From a checkpoint of a small transformer trained on Wikipedia.
Size: 10 layers, 3 heads of 64, vocabulary 2048.
Training: a variant of Muon for these matrices, 599M tokens, 4571 steps.
MLP neurons of a small language model. Each row is named by its layer, matrix (up: input weights) and neuron, and shows model dimensions 128-255. Each number is 128 + 32 x the weight over its row's rms, rounded and kept within 0 to 255. Numbers have three digits each.
A block is one neuron, or neurons of one layer that tend to fire together. Before each block is what it responds to, as a language model described it from the Wikipedia text at the highest values.

Responds to: Final subword pieces that complete split place names, mostly US states and countries, such as Carol-ina, Eng-land, Pennsylvan-ia, plus commas right after places.
L3.up87:095168078148104153167191106147153171082095129105102103142160143131048068162086133106172182128127055121085179066059154139121168126119155152189151101101170136123134079135160187109139152098062133079122133103115130136133165138078098137139129085150153136092121177097117164142142171099102129104086087120196157128081149149077090140111100142121163082122160145087080167124102128107146055158127
L3.up942:126114098115151140146213121185215225082085170117121082124161166151147147139124086170133123060134151128150088051157095124110142090125126122211169053055093139117173120129188082086137148123078130075142136109114120158151059160066158109151092117150132141131179132092083115107165132151151169108135137105185131179137097123108090116138116131169111117129121162142127106110138098105161162148158
L3.up1188:121085140108130115119131080105132157126160099104191115107139101093181123114124092159145168110141102201116150135136095189156080102152159119146182137117145152124161131130133087169146084073084125144088141129137179104138157114109105102107124069109138167148186147144108127093131159141156129061110111106166153137074149091118128123087090126108136116179117121130148163126088104140201145133145
L3.up1410:116175164120170154088174134127198118134148077116150124112119124141135110125123141124111128122113150127141155062125114145156132114141150107158151103148176059113160148103120138150116101134115118179140105107128110091125133140097207132146155128151112177092130122066136171165133111168123121111165094095139115102144087105154137108144144155135093094142088127132127193154082120122145151176161

Responds to: The third digit of a four-digit year (decade position), as in 19-7-8 or 20-1-7, often after a date; also middle digits of other numbers.
L7.up378:146123175136119174219134115169156171115136067127117129100183204144208143154077127183083088125177134139121143123091149121128129140095166125050136122110057147159117124114168102208106089102127117082127139172083142095173133181188146183129109126124101114107119135165183163136097132135176056087155110124126167153124075100142057082113163127059071138114120138093114161108153136136117093122094

Responds to: The last single digit of a multi-digit number, as in years, areas, densities, coordinates and statistics, e.g. 198'5', 1,57'8', 9.8'5'.
L3.up200:096068144092136098060166111142172108151145088126157141151141093149095191123108131095088130137147187063132167181112129130197137110114088088143103119117169133100082111109141139108115139124086160151154140087139150156035112065117144104101117136115082129137071173083180099098184128105112119086092146118144182130130145146175082177138169080120139151090089113147169152097132124062091110126107
L3.up543:087122086162149117147054143127103105140165166080154160101139174099139156093120075101178159197121110150107173123139106052136140119156095139126094097147104138106174161195145148085109180134133146113171055114144087162148115148149149211196137123129085096115127125200106103140153117105095072130140119127149142136123135070147082108171117136175126115180126129090167087147132142157090100159170
L3.up1218:133141140131130114139047184155111053081066129093146148062160130127150069096113131126142138106103073137112098115071057083111199129093140126110092118148123062102109118115143205192113160072194126146083093095105120141142072128100111160135134161117130150107139136157148105106148131131101112102123137087097160132174106084122098118121072153155150109218092092125109082176124137166154183102127
L3.up1344:124209115083123096124069143149134120139164152017108145074148106102108135106099111129124099085124186152116150154004132072152140124093105155141066092110183130098149118109109177087122106142166138150094154123088185173123132090088149173170116212129133152069078152147124134130157122103104128187098196117175176134098134085199168144144076079075104128119036128153163107176124127120112122089139

Responds to: The "0" right after "2" in years like 2008 or 2014, in dates, tables and prose; rarely other mid-word pieces such as "amp" and "ing".
L3.up117:053108158130164077103119145159127148078146122129043124141091148117170109154126125150138103107096121131101054171122074151119123079158138136155113177125104128090129173187155113136113128094194118156154163121080109112170211095099117116110096029137129156136104089140138037140153113121118097140181157161175144109147103115116135151107060150132141123173090113097137130160123067146150155126116
L3.up362:119041147144138189123111172097147137090097116162150117158095151137132166100100123123131152136109162109184142168111089196166122168064150157120127088104150124135153168128134103152139095129092108098179161103088190142132078077184108183148132117117165157163102120137140096118076088159097129128159129111141147123149117063104130162138143111132165101074187185088096117109107059129137111083148
L3.up398:099166135156155123162185102118090128102104166161115135135143121100111136103095128172127107106127119147090153133151153172097098101121137134111131105138199103160089165119092091098191109153096167124140138157132088068137192100113128100141109156114187101119125098119135107092177081127149096123183095134197175065113136122138079135190108130143139101151155111095115134188198092100144113137175
L3.up1479:128099189189086113136135097098102177146143130098128126130117164115093125121120166201118116116083141134082114125092151135101120146106117147153156100127089127089116133079152106197130103168142107140085164123125108141139105143104106099126053127127146122149111099121145136122175126163179136101168161183156127184114090053123154158185062091087170172158115052122127165135167157083182092096175

Responds to: Short early word pieces of words split into several tokens, often after an article or function word, such as in(fluences), m-id(dle), n-on(-album), un(iversity).
L7.up783:113083137142082139160120118146105149088102145186105197125098134120139192116154104073144096164143123114084139153092141080111111107146132119144144125131179096140129116132136142092105124175113093086114116122058138153128116146128146087163207129086109115115129123095103072142167126148134117146149112088116127109135123187066132170092101115087142105157128130127133147155123074086101155114047

Responds to: Preposition tokens such as in, at, under, over, near, either as standalone words (in January, at all costs) or as word-openers (atmosphere, initiative, underwriter).
L3.up159:175180174150109165171095113159156212081124150130092123112122117133134124108166134175105131150131138135097120108078135077126045142108144093114097159067138086166111070143071141110106116162129115111133144087119104050117076086103168124091061099145133166147138070115106160123142198122137108126093095106090172181127175161125093102095146180159156134152105148142105142160137158098121136160177
L3.up584:125112134086167099136137146145152120125114096184112089126109175118162156121096112155097155132107147141053165155098077087162119083137089110134089140078119080171138109192104144127164158094153101137139139158114124096117074152129121149098150117074150130127079154172099165129157123161135128155158185132111074107108110114172156123101065215176120153133161179155155085095194154169125147153129
L3.up1171:173098134084107122178090168193132128065129099113118102156139194153123099117142137131130056133115140119085073192118131150107071108087112073091117140161175142138118048116117096118159156157136120129162118080121109115141175114162179161160118058124208131179118125136178169189136124158122156131125125098112140151165114103094131177143113068150179096094069111108116116149109105127134156156116
L3.up1195:108124116181117126113139150080107135156150171081136184136125115160155167198176071157120128132115159116136168174121167214149193094102123112168108164104126145098051099177163144133111147074077135117125110180133124128113187103132116151149129072146137116120124089171139115091156124161115121129100117079180100176095141147081134178146078169100213122170108084129100113135171042120122144083114

Responds to: The third digit of a four-digit number, usually a year, after the century digits such as 18 and 19, e.g. 18|9|0, 19|5|4, 20|1|1; also in large amounts such as 45,0|0|0.
L7.up1312:152097167144158141147153163092166136189136165136189109085150159089109152135130121107084138113124133132108141129126169131080142119126114148173157107124117145135150166125105126148116089110096094086125110094045169134099142165129122160107084127155111115151099128091167153129122158151147108147165193161118137079117106095180094084084170158097127147091105157107061100155153137141099060107139

Responds to: Digit tokens in the middle of multi-digit numbers, after a leading digit, e.g. the 8 in 128 kg, the 3 in 193/km², the 5 in 1853.
L5.up141:156135128109119141083187126192183118163144110097160163070156119137136167105118125119125086113150140089145124138137142113117113207146088120121076138139097136038093086113135075138167128093134153087117140098138140112141128088150144201022150108177153153128122153136037123131158165108102082106126134065138141120105172146125156138149162138118090121078144096089153083101158149151101175108136
L5.up147:106143127118129116079157174155185164117123172129108115108137174120131120080106116131115151080141137150108079127088162103075118157117159110137084136130162145146050089119149114124110080180136146148101094106131126144147124159129118137166108150111089118115140061131159128129128113109131154126152104163114100160095120222098170141165130098117118139163101089111157112167122087143114137169171
L5.up225:130128099093086136160077098112106091102087113124162170057070124129145132157103123105147180116097115126085089132122117168134094139154149177166123100155210142098146132077157149160118110097105187143101156142085174145101105123167148168167113164151144164117142137098124104087192121188079113091184136165097110141140129138148123181067129100119185144094102128068118089161199165138145105141141
L5.up301:151108122121111106121134165102116108154066109147104147118130125180132128030107122146160122094150143103100114107126119131126066097072096092129179083115172115138138137131152129193092111148109125158106111124086047150182074155145135199124170080149121079093062160156152159184144111103127141161112158139103158162091150141136154129133144112115108116129135167127117144146134138108143185136151
L5.up494:117129129128120105121085123150139188165112177130181148123191130113107151129100135115118097094073150198152107156138167104102112152132141147117086124112140128092109087148177127164125135145156113113149150162132146139082084077193089169115138121127116099083133154164142168108116163113094145114112136143110114107130133137151176088155102122091152128102076136077152091119149144124204168160111
L5.up555:147149113096158141146100158107152167121160133085075160073102120094110168123161166160065043142065156130097186122087104154108092124123145103042098154111219091075068137124161154130133088092166139105088115134180137164075106126131155137129181148148141202163135058136150135165130155176141117112089137088140172135118170084080117158134089149138142124106147082153125124101132177132101173157114
L5.up573:117127126175124094138074170103117124147113090158143149169097078215145137044111093171107156135113152139115128118123064161086194103079170081106149081140158162109115061117124116116156128107148100099133154094118155133111111110128081139128122093061094130104115146135083161070126110088137101153100130131157190097122126072193093157108117105172089112127142102070096136113144178177145181111137
L5.up690:193106141121152130169162153057146071167087082097107196110109102082186131134135136139126106104083040150094120158139093098170128096090157163132133111165136121107141152092139075093186133124158083157166138228066122178070143097159139167125114129136128136139131099163112119156163204156066099119139146097226141104149155101098108119131082097163155076140174125128176177147157126160100150137112
L5.up708:103156169132119146162099132138154076125130092137090046114095137085112124144105187151198114073092113137123118164061112120125092109125144101187072115199095097081145070123150113133150128160150085115155149167089098208176146096096051203104133118133115100127133117126146095142115104118105117094096102160156075122140146185158138097112125183127119125109068165118124133191130134093135171118092
L5.up777:135143106146111133156116191138095079106091100091147173100188200052143109105139098082114117055083111140090160158082121176170102134154128142142166172133089124082141160166128141154144113146154073050136128115029161122140152140157114153136064111126113139135156135112085130129155110113127091115180165140182127132108122129174097086126090135107138127102099149082151160105163167090181120179093
L5.up835:095096161114116147056027127180117108137120124132118141117167188138126150137128132186112126119132121146063137132070068129134176084137098143129116149161195103157105175221106136129140132139113146145140137095088201119113150131069178129098084136123126088196147073104122111162134163119111047132150208117141177188150180099107128080135103076093132140106108162124092151119147125127097088122085
L5.up1083:094142185144134054186173146138119143102126135147119103095097122152113142051149151151095105107096129107116141152102106098091149076169130114108129182123157110114152129059135086070169134110103154116122131095144145161086135149135139155176093099094152097150157139076063134127150148127062112145066094174147192118172114148175097168132063133178156066179121071082091114120126028153064138141038
L5.up1141:144153129043137129136095100147092109119143150092092169087143138178130141124074135150139121092104101138184137120122126113090151117099161110155084123175141058171157126158182136177089112123140147188091160131129091179107131040123127127121073181112128123110114113160150133135134147118142132105166128185202187141129144075084080128132174106130075100170098195153103093188151066151112126076091
L5.up1206:131124094118138080151096167115131121130113138094189182146146102112098136113164101176175100081120109150127140131095102070057139072131120086106133138170157194145147069153140049129093160151116152103125132139098135092157097142160119209221147139112109122076149080186101118142102111119100101056075169103140080067173144125091173226118089132202136134131099114090140156143150100131061143053175
L5.up1355:154126130131076141090145153109205147122139155050137118153150145140160135086102133120133133109135096168105139171123186104142138106214107119175139146074182171084174103117156129179095182074086107058147125123168159136158123147132087091126149170114163176133102066148146116178121195122122131087130085141087119174113129150151108179114108113157153128135131130133133127169183119101076151140141
L5.up1451:151175096163149068046110193167156154105086101167195103110109145096157127097164062101160142101143135170105132154154077187100111068124123109120100152117159144126119102122142116099085127131134131161100106088148159117170142131131104094117120140137155147173116047112145145126171165113098109102170119106153157183167118145114088108076146104203148143151171138090169157165135104112123181149171

Responds to: Word-initial "con" pieces (conditions, convert, confidence) and "in"/"In" as preposition, sentence opener, or prefix (in 1977, In addition, insists).
L5.up68:171169090130111067155119101188077171165163153090123082129137108085117174098085187098153098166101123138127101117083168076149140080146168138123110112107166110100050127123147116125125123132148091121141179178149110154132133118168135128166126059118154157099132025186110129203140087143137139154077120081178124123105169098163072113122042127174093152111155125153116105079131079100121143093114
L5.up103:139104140113184095127146148136117109145182135121127156107155156136145128134163121129138114115075171086183126143130115131173109130168177122112144138104170115151108090114165137093126061045142106089133149107128090170123130140118147079128172087157153111067108092129121126130113159130147116201070127096105161127072118180092143146143155084142123160128118182153141111168180101093125106182088
L5.up146:115109104128154148114100069164168089126136140072137120142167107084098115131154106106172155124165152164136080124139193190099092153174122134170129099110159105086125086096162093173115136119158124115131083072140126113164100080136170114187157116078113138159118140110149159120088141171142110183139080187130104192174184122182093136176085145106083156094168164134172176099116202094105078086109
L5.up173:124098081130114144203098148142171157150219158120120153117136148074169151103143154099142105131179193103125128089149168126175141209127119138105158108158154138137139072110129156094181112170154128097177120086092206143131117128077134165146120090126126120123145183139112114107103137110057122170130106112110165116081127159058049130128134133158119094178141141110145147139148151148107142134149
L5.up227:060132129162119092108140111101140180098081095136111142133102143065132073168157128114088114158140177079184116109129089120100143105165150146055148181085143121152127151140144101206142065105160079130171139135087096119141105143180094140154082116107152135135104112067064152150128063122133165117136166124147099148191145143135104131183068149072143084139130123161138103138135130148099098139094
L5.up232:177137179193123182099139111189187143169136159108136111171121138143167123149169113237157129129125121077175144065163140136070098173053190125129120160097169092143131069193103102114170088131059138083168150081089131132099142121099105091154101126112141114150134080157114111064170139089087104142156119197116128126102134101146110097119150121163103115148186075070145123138179105148172062154106
L5.up276:122148085184135092091104137166117151145154103082140072065173152149058079099134118074097109143158135106098172131108153160107057122114158116124122117119120185144123112170097117101136173112095170135174130140132165139125182158116148129175117133075139130123130041160132127146129080085129160136106131116129108201194116152118108140172129068093138111142141163191107074058169055106087113103118
L5.up394:188127098122093108141103090116096113140108093123126132160152157148110097204187077185136141098135160146133140117122164177103127119102106171161110047126154150143120175150169149091115087134166177060130163137157134162151157076159149139074101115136126144119085098067121122085169133189031141107163185143078149140060168127094166129165116139095158218104131102092054092121095114136110114146127
L5.up682:129149167234080127176114127148087110167108120160203090103076155094166116112123142203149118156152155090101116122152069145110084103122152103084133170075178139150090104132137129100083097081099179142193176111109154157099129068083155115105114087158083131119118077124090142129151181117055192133157158186100156174171129160166099109124102158115135145151149092129115136086180165060112106152128
L5.up706:176116138153135122145048121132125148101111095144146134133058114111094111155136135160132111183161131106122143162118096133077114140090157149108099148141130088118114151145201168163156160149169112106171139142118162200067052113155193143151034092121096132120147065106114095088124063105104149212088173113128148140158158164140113193135039120134183116171132121133141133135087086118115106100121
L5.up792:112152179200147124133117144103125130110087110116197072101148080180165103154161120090130059140170101091111119120116196124182144120144135126167149155124132169150115152157089172158117158171162137169084083121171069135123070075179142106040126130179168150136093053114081120072076088132105096150100176133138094120156135148132153119087133150100124110150122135135081133145139167131203088187092
L5.up928:137087183118146111138174102085114164134196160091147167145136076125123135084144128114093154187110148186161115131060104121117090201154131139072116096210133098101107147141150119151084124118125128079188114097093145109133094156225125102117113154184117145160168130160084106167074113068098180131133136162156133181129157146116048132088118098096118114117118217133188135164134105125070142117110
L5.up1328:161174101144086157173098184144081173157196123054138105137149153151098169185148136179184143173094172121115128133150161099130095148104120137089134080111160127193088164095113143120207115172118154114095071120147115088139123110112122222131109110156098145116202074165120077111084137098064129164119104090188134124141124108144082086107117139125117151112109132144101111119169090109137154162091
L5.up1391:131098175111151136131131169116146154107099161140164127092116185112101156166153098152214121176134121116102130151133127142132044100133150146093145138144143138142091109128061168100123078100140104128137123097126100129121165129141147148046074153093146123119112103112125134089166078167095116055105133130159165054167113107132126128033068130142080096122156139116176158155117087148090095142071
L5.up1392:152144118136101120165165076151136129025137131100121138102104111194068127048085138110089134143111126136172119144131188131134126140143111160108133082070094072113101102131129094101147090144180125173154118082111075114144080160125102157171204155101107139106103163095157141062146198148150135117130113131116145134149179145158138125120114092125099119103079042157143121134089136085097146207116
L5.up1455:122128106134136095207120123121169074111139172098141128140148169086086136130150164088139097126149117077108100127122108098111129133170156103187110099146168126085159185084144130124230121089124205130179111132206097146177122096147115163091210128081080134148175165095188113132127153093149089148112142156097169082139164094150087122088105149172114098084106156137076069095079149143111104146142

Responds to: Final subword that completes a split country, state or city name, such as Minnesot-a, Pennsylvan-ia, Can-ada, often in location lists and tables.
L5.up113:135103105139151126146199092158220143126086137127167131071094192139134179100102087157159155087111066145143106152103078136151121117104117115206211093122159142144197090161197149126100050148126176073090139089130101189141114176122132151080118107170156116106091099110089146140155156156133132142089122130140111131143143126081170114170125131071121120122161149144160100133132112095089178164161
L5.up240:101096157124135171130097136078198156113117173155145124126116048118196208121080104177169144133112087082190132113115119170174239148098100121149144118146105090095142179082154117099155129110128140068128152117117176140123118165169087117101146183111156160141126096110143133143123170105165105120133130142120114132103113106063143174161172134143134163101153184131117123095128087138143170105094
L5.up246:100133105033137176091124181139174127103127163117121130128157166208122119157124189128159101136107132118159113150131109120105136158117141100179113137115179132095179211155175156090174094139087132125112072114102180049125089176089099147155116097130117094072137161035114155069152084092127105170125104140124086108111150091115138106136143139106155110119143023129110103110097095135123099142156
L5.up387:140090111115162105092129120144111142093118175113167143133106110124139111147122153155050104104086147141054129137121131070094114163113052175159132218106148140130109097162125124154136165121145171126097156176139141073142080143076140116127119146165126131042187118109110165138139139141095135138054130116162140083102095124116098102152120098098183171099094096126130095104125115114129098151112
L5.up417:108065094158113124116138168110186148158128116148108144117154152177149144143105143115078125097123105148119113128133142156130146102079128080182132112131147131158147114127102112147139136117140109096137152103097148120110061192111140122109162128143169065093123189165115132142140105178096111112114068104195092118149142156123139152113114032108117062165161151202134170154124165148096208157127
L5.up458:226098105074092127143175133160136143160172198098095164136123142172131161094095071113164170157127139149142122104155065109131148139110148183193134104102133165150130128065151127071161108148146130081192105122095125147136082166120045163121112087150168161151188094125144182161145107128076092100110159146163094107124090153083117129038135085169130155122154110206111131138130055125108128119138
L5.up459:081073106162130075160129128124190155140079131148167144090214134131053147118077111076134162188079143146153135106102085152099102166083166098087165179103112071121136121113148109077142112106103142119103159138088177142148064123145149138112149075143126177134109164107117118127134159104113137157184128049114167104108118159162102173170159126148175125119142122113192097091082139084136121144149
L5.up516:084105128151171150158143141126138085124113125143145202132161095159070109124103125128094124137104171074133089233135185129130097135131125153168131092121187077184185143143112135109103165134134194134168118129160145207141100072196178141107118081120162104054128145087103161162146105133138136136100140200200084133181151104132122119114144144135154113041121139134104079168117100112085101134126
L5.up648:184137152143118143131209133109144098137069121127126115113142171122152164137099162094125114100176101101088131153110154137126145171106096100165101151103109144171204116154186115113097147076155148129168117138072091120117112152110035110146188127170144114107121135128056159113136160134139133079151075074202107118165124110143097112159121110101158104119116188100107097086122100124199161125155
L5.up880:081137124109143159112081144064165140177129122133155087148128112118115117169179116141170170155101088090162153112122209172138154161105133169154185117095128099102152128100128122199153086129081162134107057139157152121150088174090115130079090153158128131149098166112222159156095130131167118122155155093114045122155105135110122120134147108097144119155054152084136135159141117153126070124167
L5.up946:133128155137124154168135130165181206170078109131121106041095127129113140133080194121130090107115105159166165142126114182192103157128162109192127082108179129082131105067186097072096110110125108105063144142131118165195120108152110127137142131199134138109128175127145139156074178178142147111170151105155197171133160128118072116133079104067147132147130136072143124177140155211144136135117
L5.up1120:130131096150119108123156112119165070157112097193135063143161147123124165175166142143144113111070132110135089129110143124190158132151095135204169142134143110058166120130150128151118166101129187068147143168167155168110130154112149104154128144158075109103099133108103124086134145119143124152065124142212124164106130060124119182122121116093174104120087131131167125137145102158099131177109
L5.up1221:104134157140071127123172143131168193088115122124134134115150137210074162115074100126113102083094060098108120083130111129169144109189102126172136117094091165073161131105154135099138115161124054090153094087121139157124079040112131073103151129153139143142063175038085148163165108133081129143150129105151179127106113098092122092108089112114121129133102136117114089190112157096124085124122
L5.up1374:126125097086154135127164130149201134145142170125140081149134126121178152144088210160136164127160141100086152113121096100160111155128139117235115095099113138075193185119175081116186103095126162117137149172110146158180052169160121150153107149212158149090161165114100096148131148154156144096129108113215118132111158107130144158121114102151141129134143131141165136087099154118127146125176
L5.up1425:109156139132060160078202105165122184149066118161084098110174125064167096123093180126121168082097111154151091175095080163131135122103143134153130124133088064116163141070132151122137163117141157116136173106092149132111146154093072106114134110100102165101180122090136162140119129128145194106068091133149134155128180139073098171133185095186081068151098128152161176110076133118169135161122
L5.up1492:157135118174135078116165123097210122087092176113102099096079148143117178084130118214073154125109092093111153111142112122180170136115104110142156154203145136114163063077180120052117094108133156125180122156078104111148096110197154145068129130160132124110155170167169154126131152090054145114068150166131108163119122104095096109128178167109150111122069164148172106168101092113107124142150

Responds to: The third digit of four-digit years (the decade, after 20 or 19) in dates and tables, such as 20·1·9, 19·7·0s, 20·2·3.
L5.up21:120145161092118098136122155110190119100146146130117090072115158068100091139109150127119117117095114105137084138126140175142111132147156111184132129091141144102107129111146148140071080148166118167116090081124162156154146171156132133134084133159087129134129152137139127134082142166158130141172180181090131091103162120151103161148086134146091121066077119138087165103111104050083149149141
L5.up90:107138091131113130169146139201097102146165122131124137078106114105095129167139155184197095084162100186119134134134078137114188129095185151073125108124105095179089123057132170153118115207111126167167089173151123131139188091060117154133142086112106169152124154134129151164051107103111096218115127091136127115110149145099064147112106109120151073166145131148149121164111098104101149120094
L5.up185:134108116141142137149181180090072139145153126191092169141063111158101088079145134165141132098103134179142084138140092155154067099055103120138183110114125142144195111151144117085065142103131132120152093133072109116154117148090108143073075114149169160150178176155154158131172071147166061098154119119119119133106145133152119161168117234168170119083144136125067124128128108125134133139146
L5.up196:131162146126135095180115139135082139120113114101145139100154188123093125147079093132127161101137118129081124176080119129103130141162078161103152169090107166117065169117100185120128105069114165194147136133114114124102164145160088131128143152112120129104096154117146099163147028089112140136205191144145155128131142057170059108200120117075164088083061084162076190152092134124131154147090
L5.up412:141113116129135119137156179116118203182185140156140154114159180157130212049110095167083128163115184145111125111131199166194094113105128074146126181152110124094190123127122096105109141194130131142114151198096145055146135116132081148156147094196135168114136116106139143125110123126163125165127118168135132108077107088154094126109128175127113133065126125096143112103142161110131188159128
L5.up441:179121089113163120157140135127056125181119110150092139111169119064186182103185112083140138055156141161144118161162192148103137148128104114076148135122135079111114142121121144173089099170109126186092125159163104079099153126087103121136164142130154154134214136132144115081069078139138164113116146126130109102121113143097056086110129082093067180102049098152149109199183145070111160093121
L5.up700:128093207159128107175058134113066160118099095126132117153119134125108163093141069157103111150133153126165143123186168146152064099080091096151122144127132124077079120168188124156152072154168165104099136114054135081111139124172119134115142171142099117128107101076121124155143152165146045125098110235090091141114139222157091120079117110139058134137110105111139141087122137110085125106071
L5.up800:154127115156139183175181120198143127126092079112143065080223218100128138157101118084137188093171171134107120093120145180115110108129099098118171044107150153131091161130138061095206128111094079154115095152118105140186098156139149153164115071099119090139116130089105099157138161160110137123200176139112126085035115131144168102204131137113092094147138136123128138103173152110132169137173
L5.up891:164103121109110143134149106124126110175108130142046069119139101181152196167098110213150073119133118078164139166210186150147103119144149109158104118128125123077159085151153155130087107114178135095112102168089060093170129160103146145108141088122118105084102099145099118090073088148116146130155095124098165092075113137201150080145084167132077131148129138139110184136095122086084162183159
L5.up917:152071125209126147125155150140126087140155131134094120146170077112142101110173164050092083128087167182141100249197128144194124217068139150125156120123112109075128134139116150179148123150125137084126121120111120199114110095109077140127105117108128101108111112103152181103138096093138122072097123146117137104139126101121106103118141152116141100119082121130105102051127162154089134093074
L5.up997:140127117056141111114143112093083147134056133108143114163120133185126197156117150105106150115103126142064118063122173098136144109130151120163079157154085122130107159163114132115124089130151160222146185187124152137165117115083108142149098118137144116089106134128119070130156173100121168123189161200047134173089163154159157098126119084130082071107103120079134122149158174041131121145162
L5.up1119:166109151072139150115178141150181122122094162078137165093189100110158103165147131083113134129124112172074130181105077153118148102153133095104123137172104126110192085099100138154145181111167153159141129139125153132163095150207100112122079102120105120165153139126098210138101063111026061214176102180097109142082136144182145112073140118122145097148143086118138174119095125072157128117096
L5.up1226:140137133119132123120150179159088136144151138132181161078138124141097127082191139152113157112112169108152178170097088134102082174168170085131115088046132134099123146129166073086129133171155144161132122141174130133125142191149128116101100102034105142120145168113155146099075108069125124128193163152134161087156142148123064112151112162072098165108140139102138170110171089123101143133244
L5.up1320:162105076129100159164100125159143149157104146118115187082153128177147104114201120166152123042129069085061150178159163143110092128131102086110102107084133152098108066139145072113128064157187104139097144128049066162187106094127127162134065169120087070168170167050125153128151136168121128124142167158131147175060098098131115103081121086176125097139152122104101112163135100119105185111091
L5.up1363:130157110138065137208104149167148144145108097159146106148144145096122186150191141093111143124137133103116129121107167143100093121127171181175099213110154087132147099158085095092167153100174112130069166131068126090066084096120109148147145133025089119103130078102083140149123158136115204139144149132126122100133135118126080158122127103135148161150094121193123138109071138143132148100089
L5.up1475:125149139124064113206082148149130132166113135048146138180171144143109096156100073170064069130135159122133145147155082140141158121142156118122170222119166183111124234138087158120122147122143101101159157152119161146107121110131184158104096160064154132121112140133085104158107119139091164096128160130099124130095092104112142138174121158123110155132157102132139145135136122079094143149074

Responds to: Final pieces of multi-token place names such as cities, states and countries, e.g. New York, Buffal-o, Virgin-ia, Can-ada, United States; occasionally other word endings like fal-se.
L7.up645:129123136104098148167112185163155088140091107171107130126164150105068141140053151167075118094101081100162100114098141107172125114121147198149159111165116063090186184115151137147093126086081114047141075134181129120147142130101097138076162162137156104107106135105148130138146139144093129143137122141137079143204163122127114148158115076116103079086067122137080145149129107115123138112136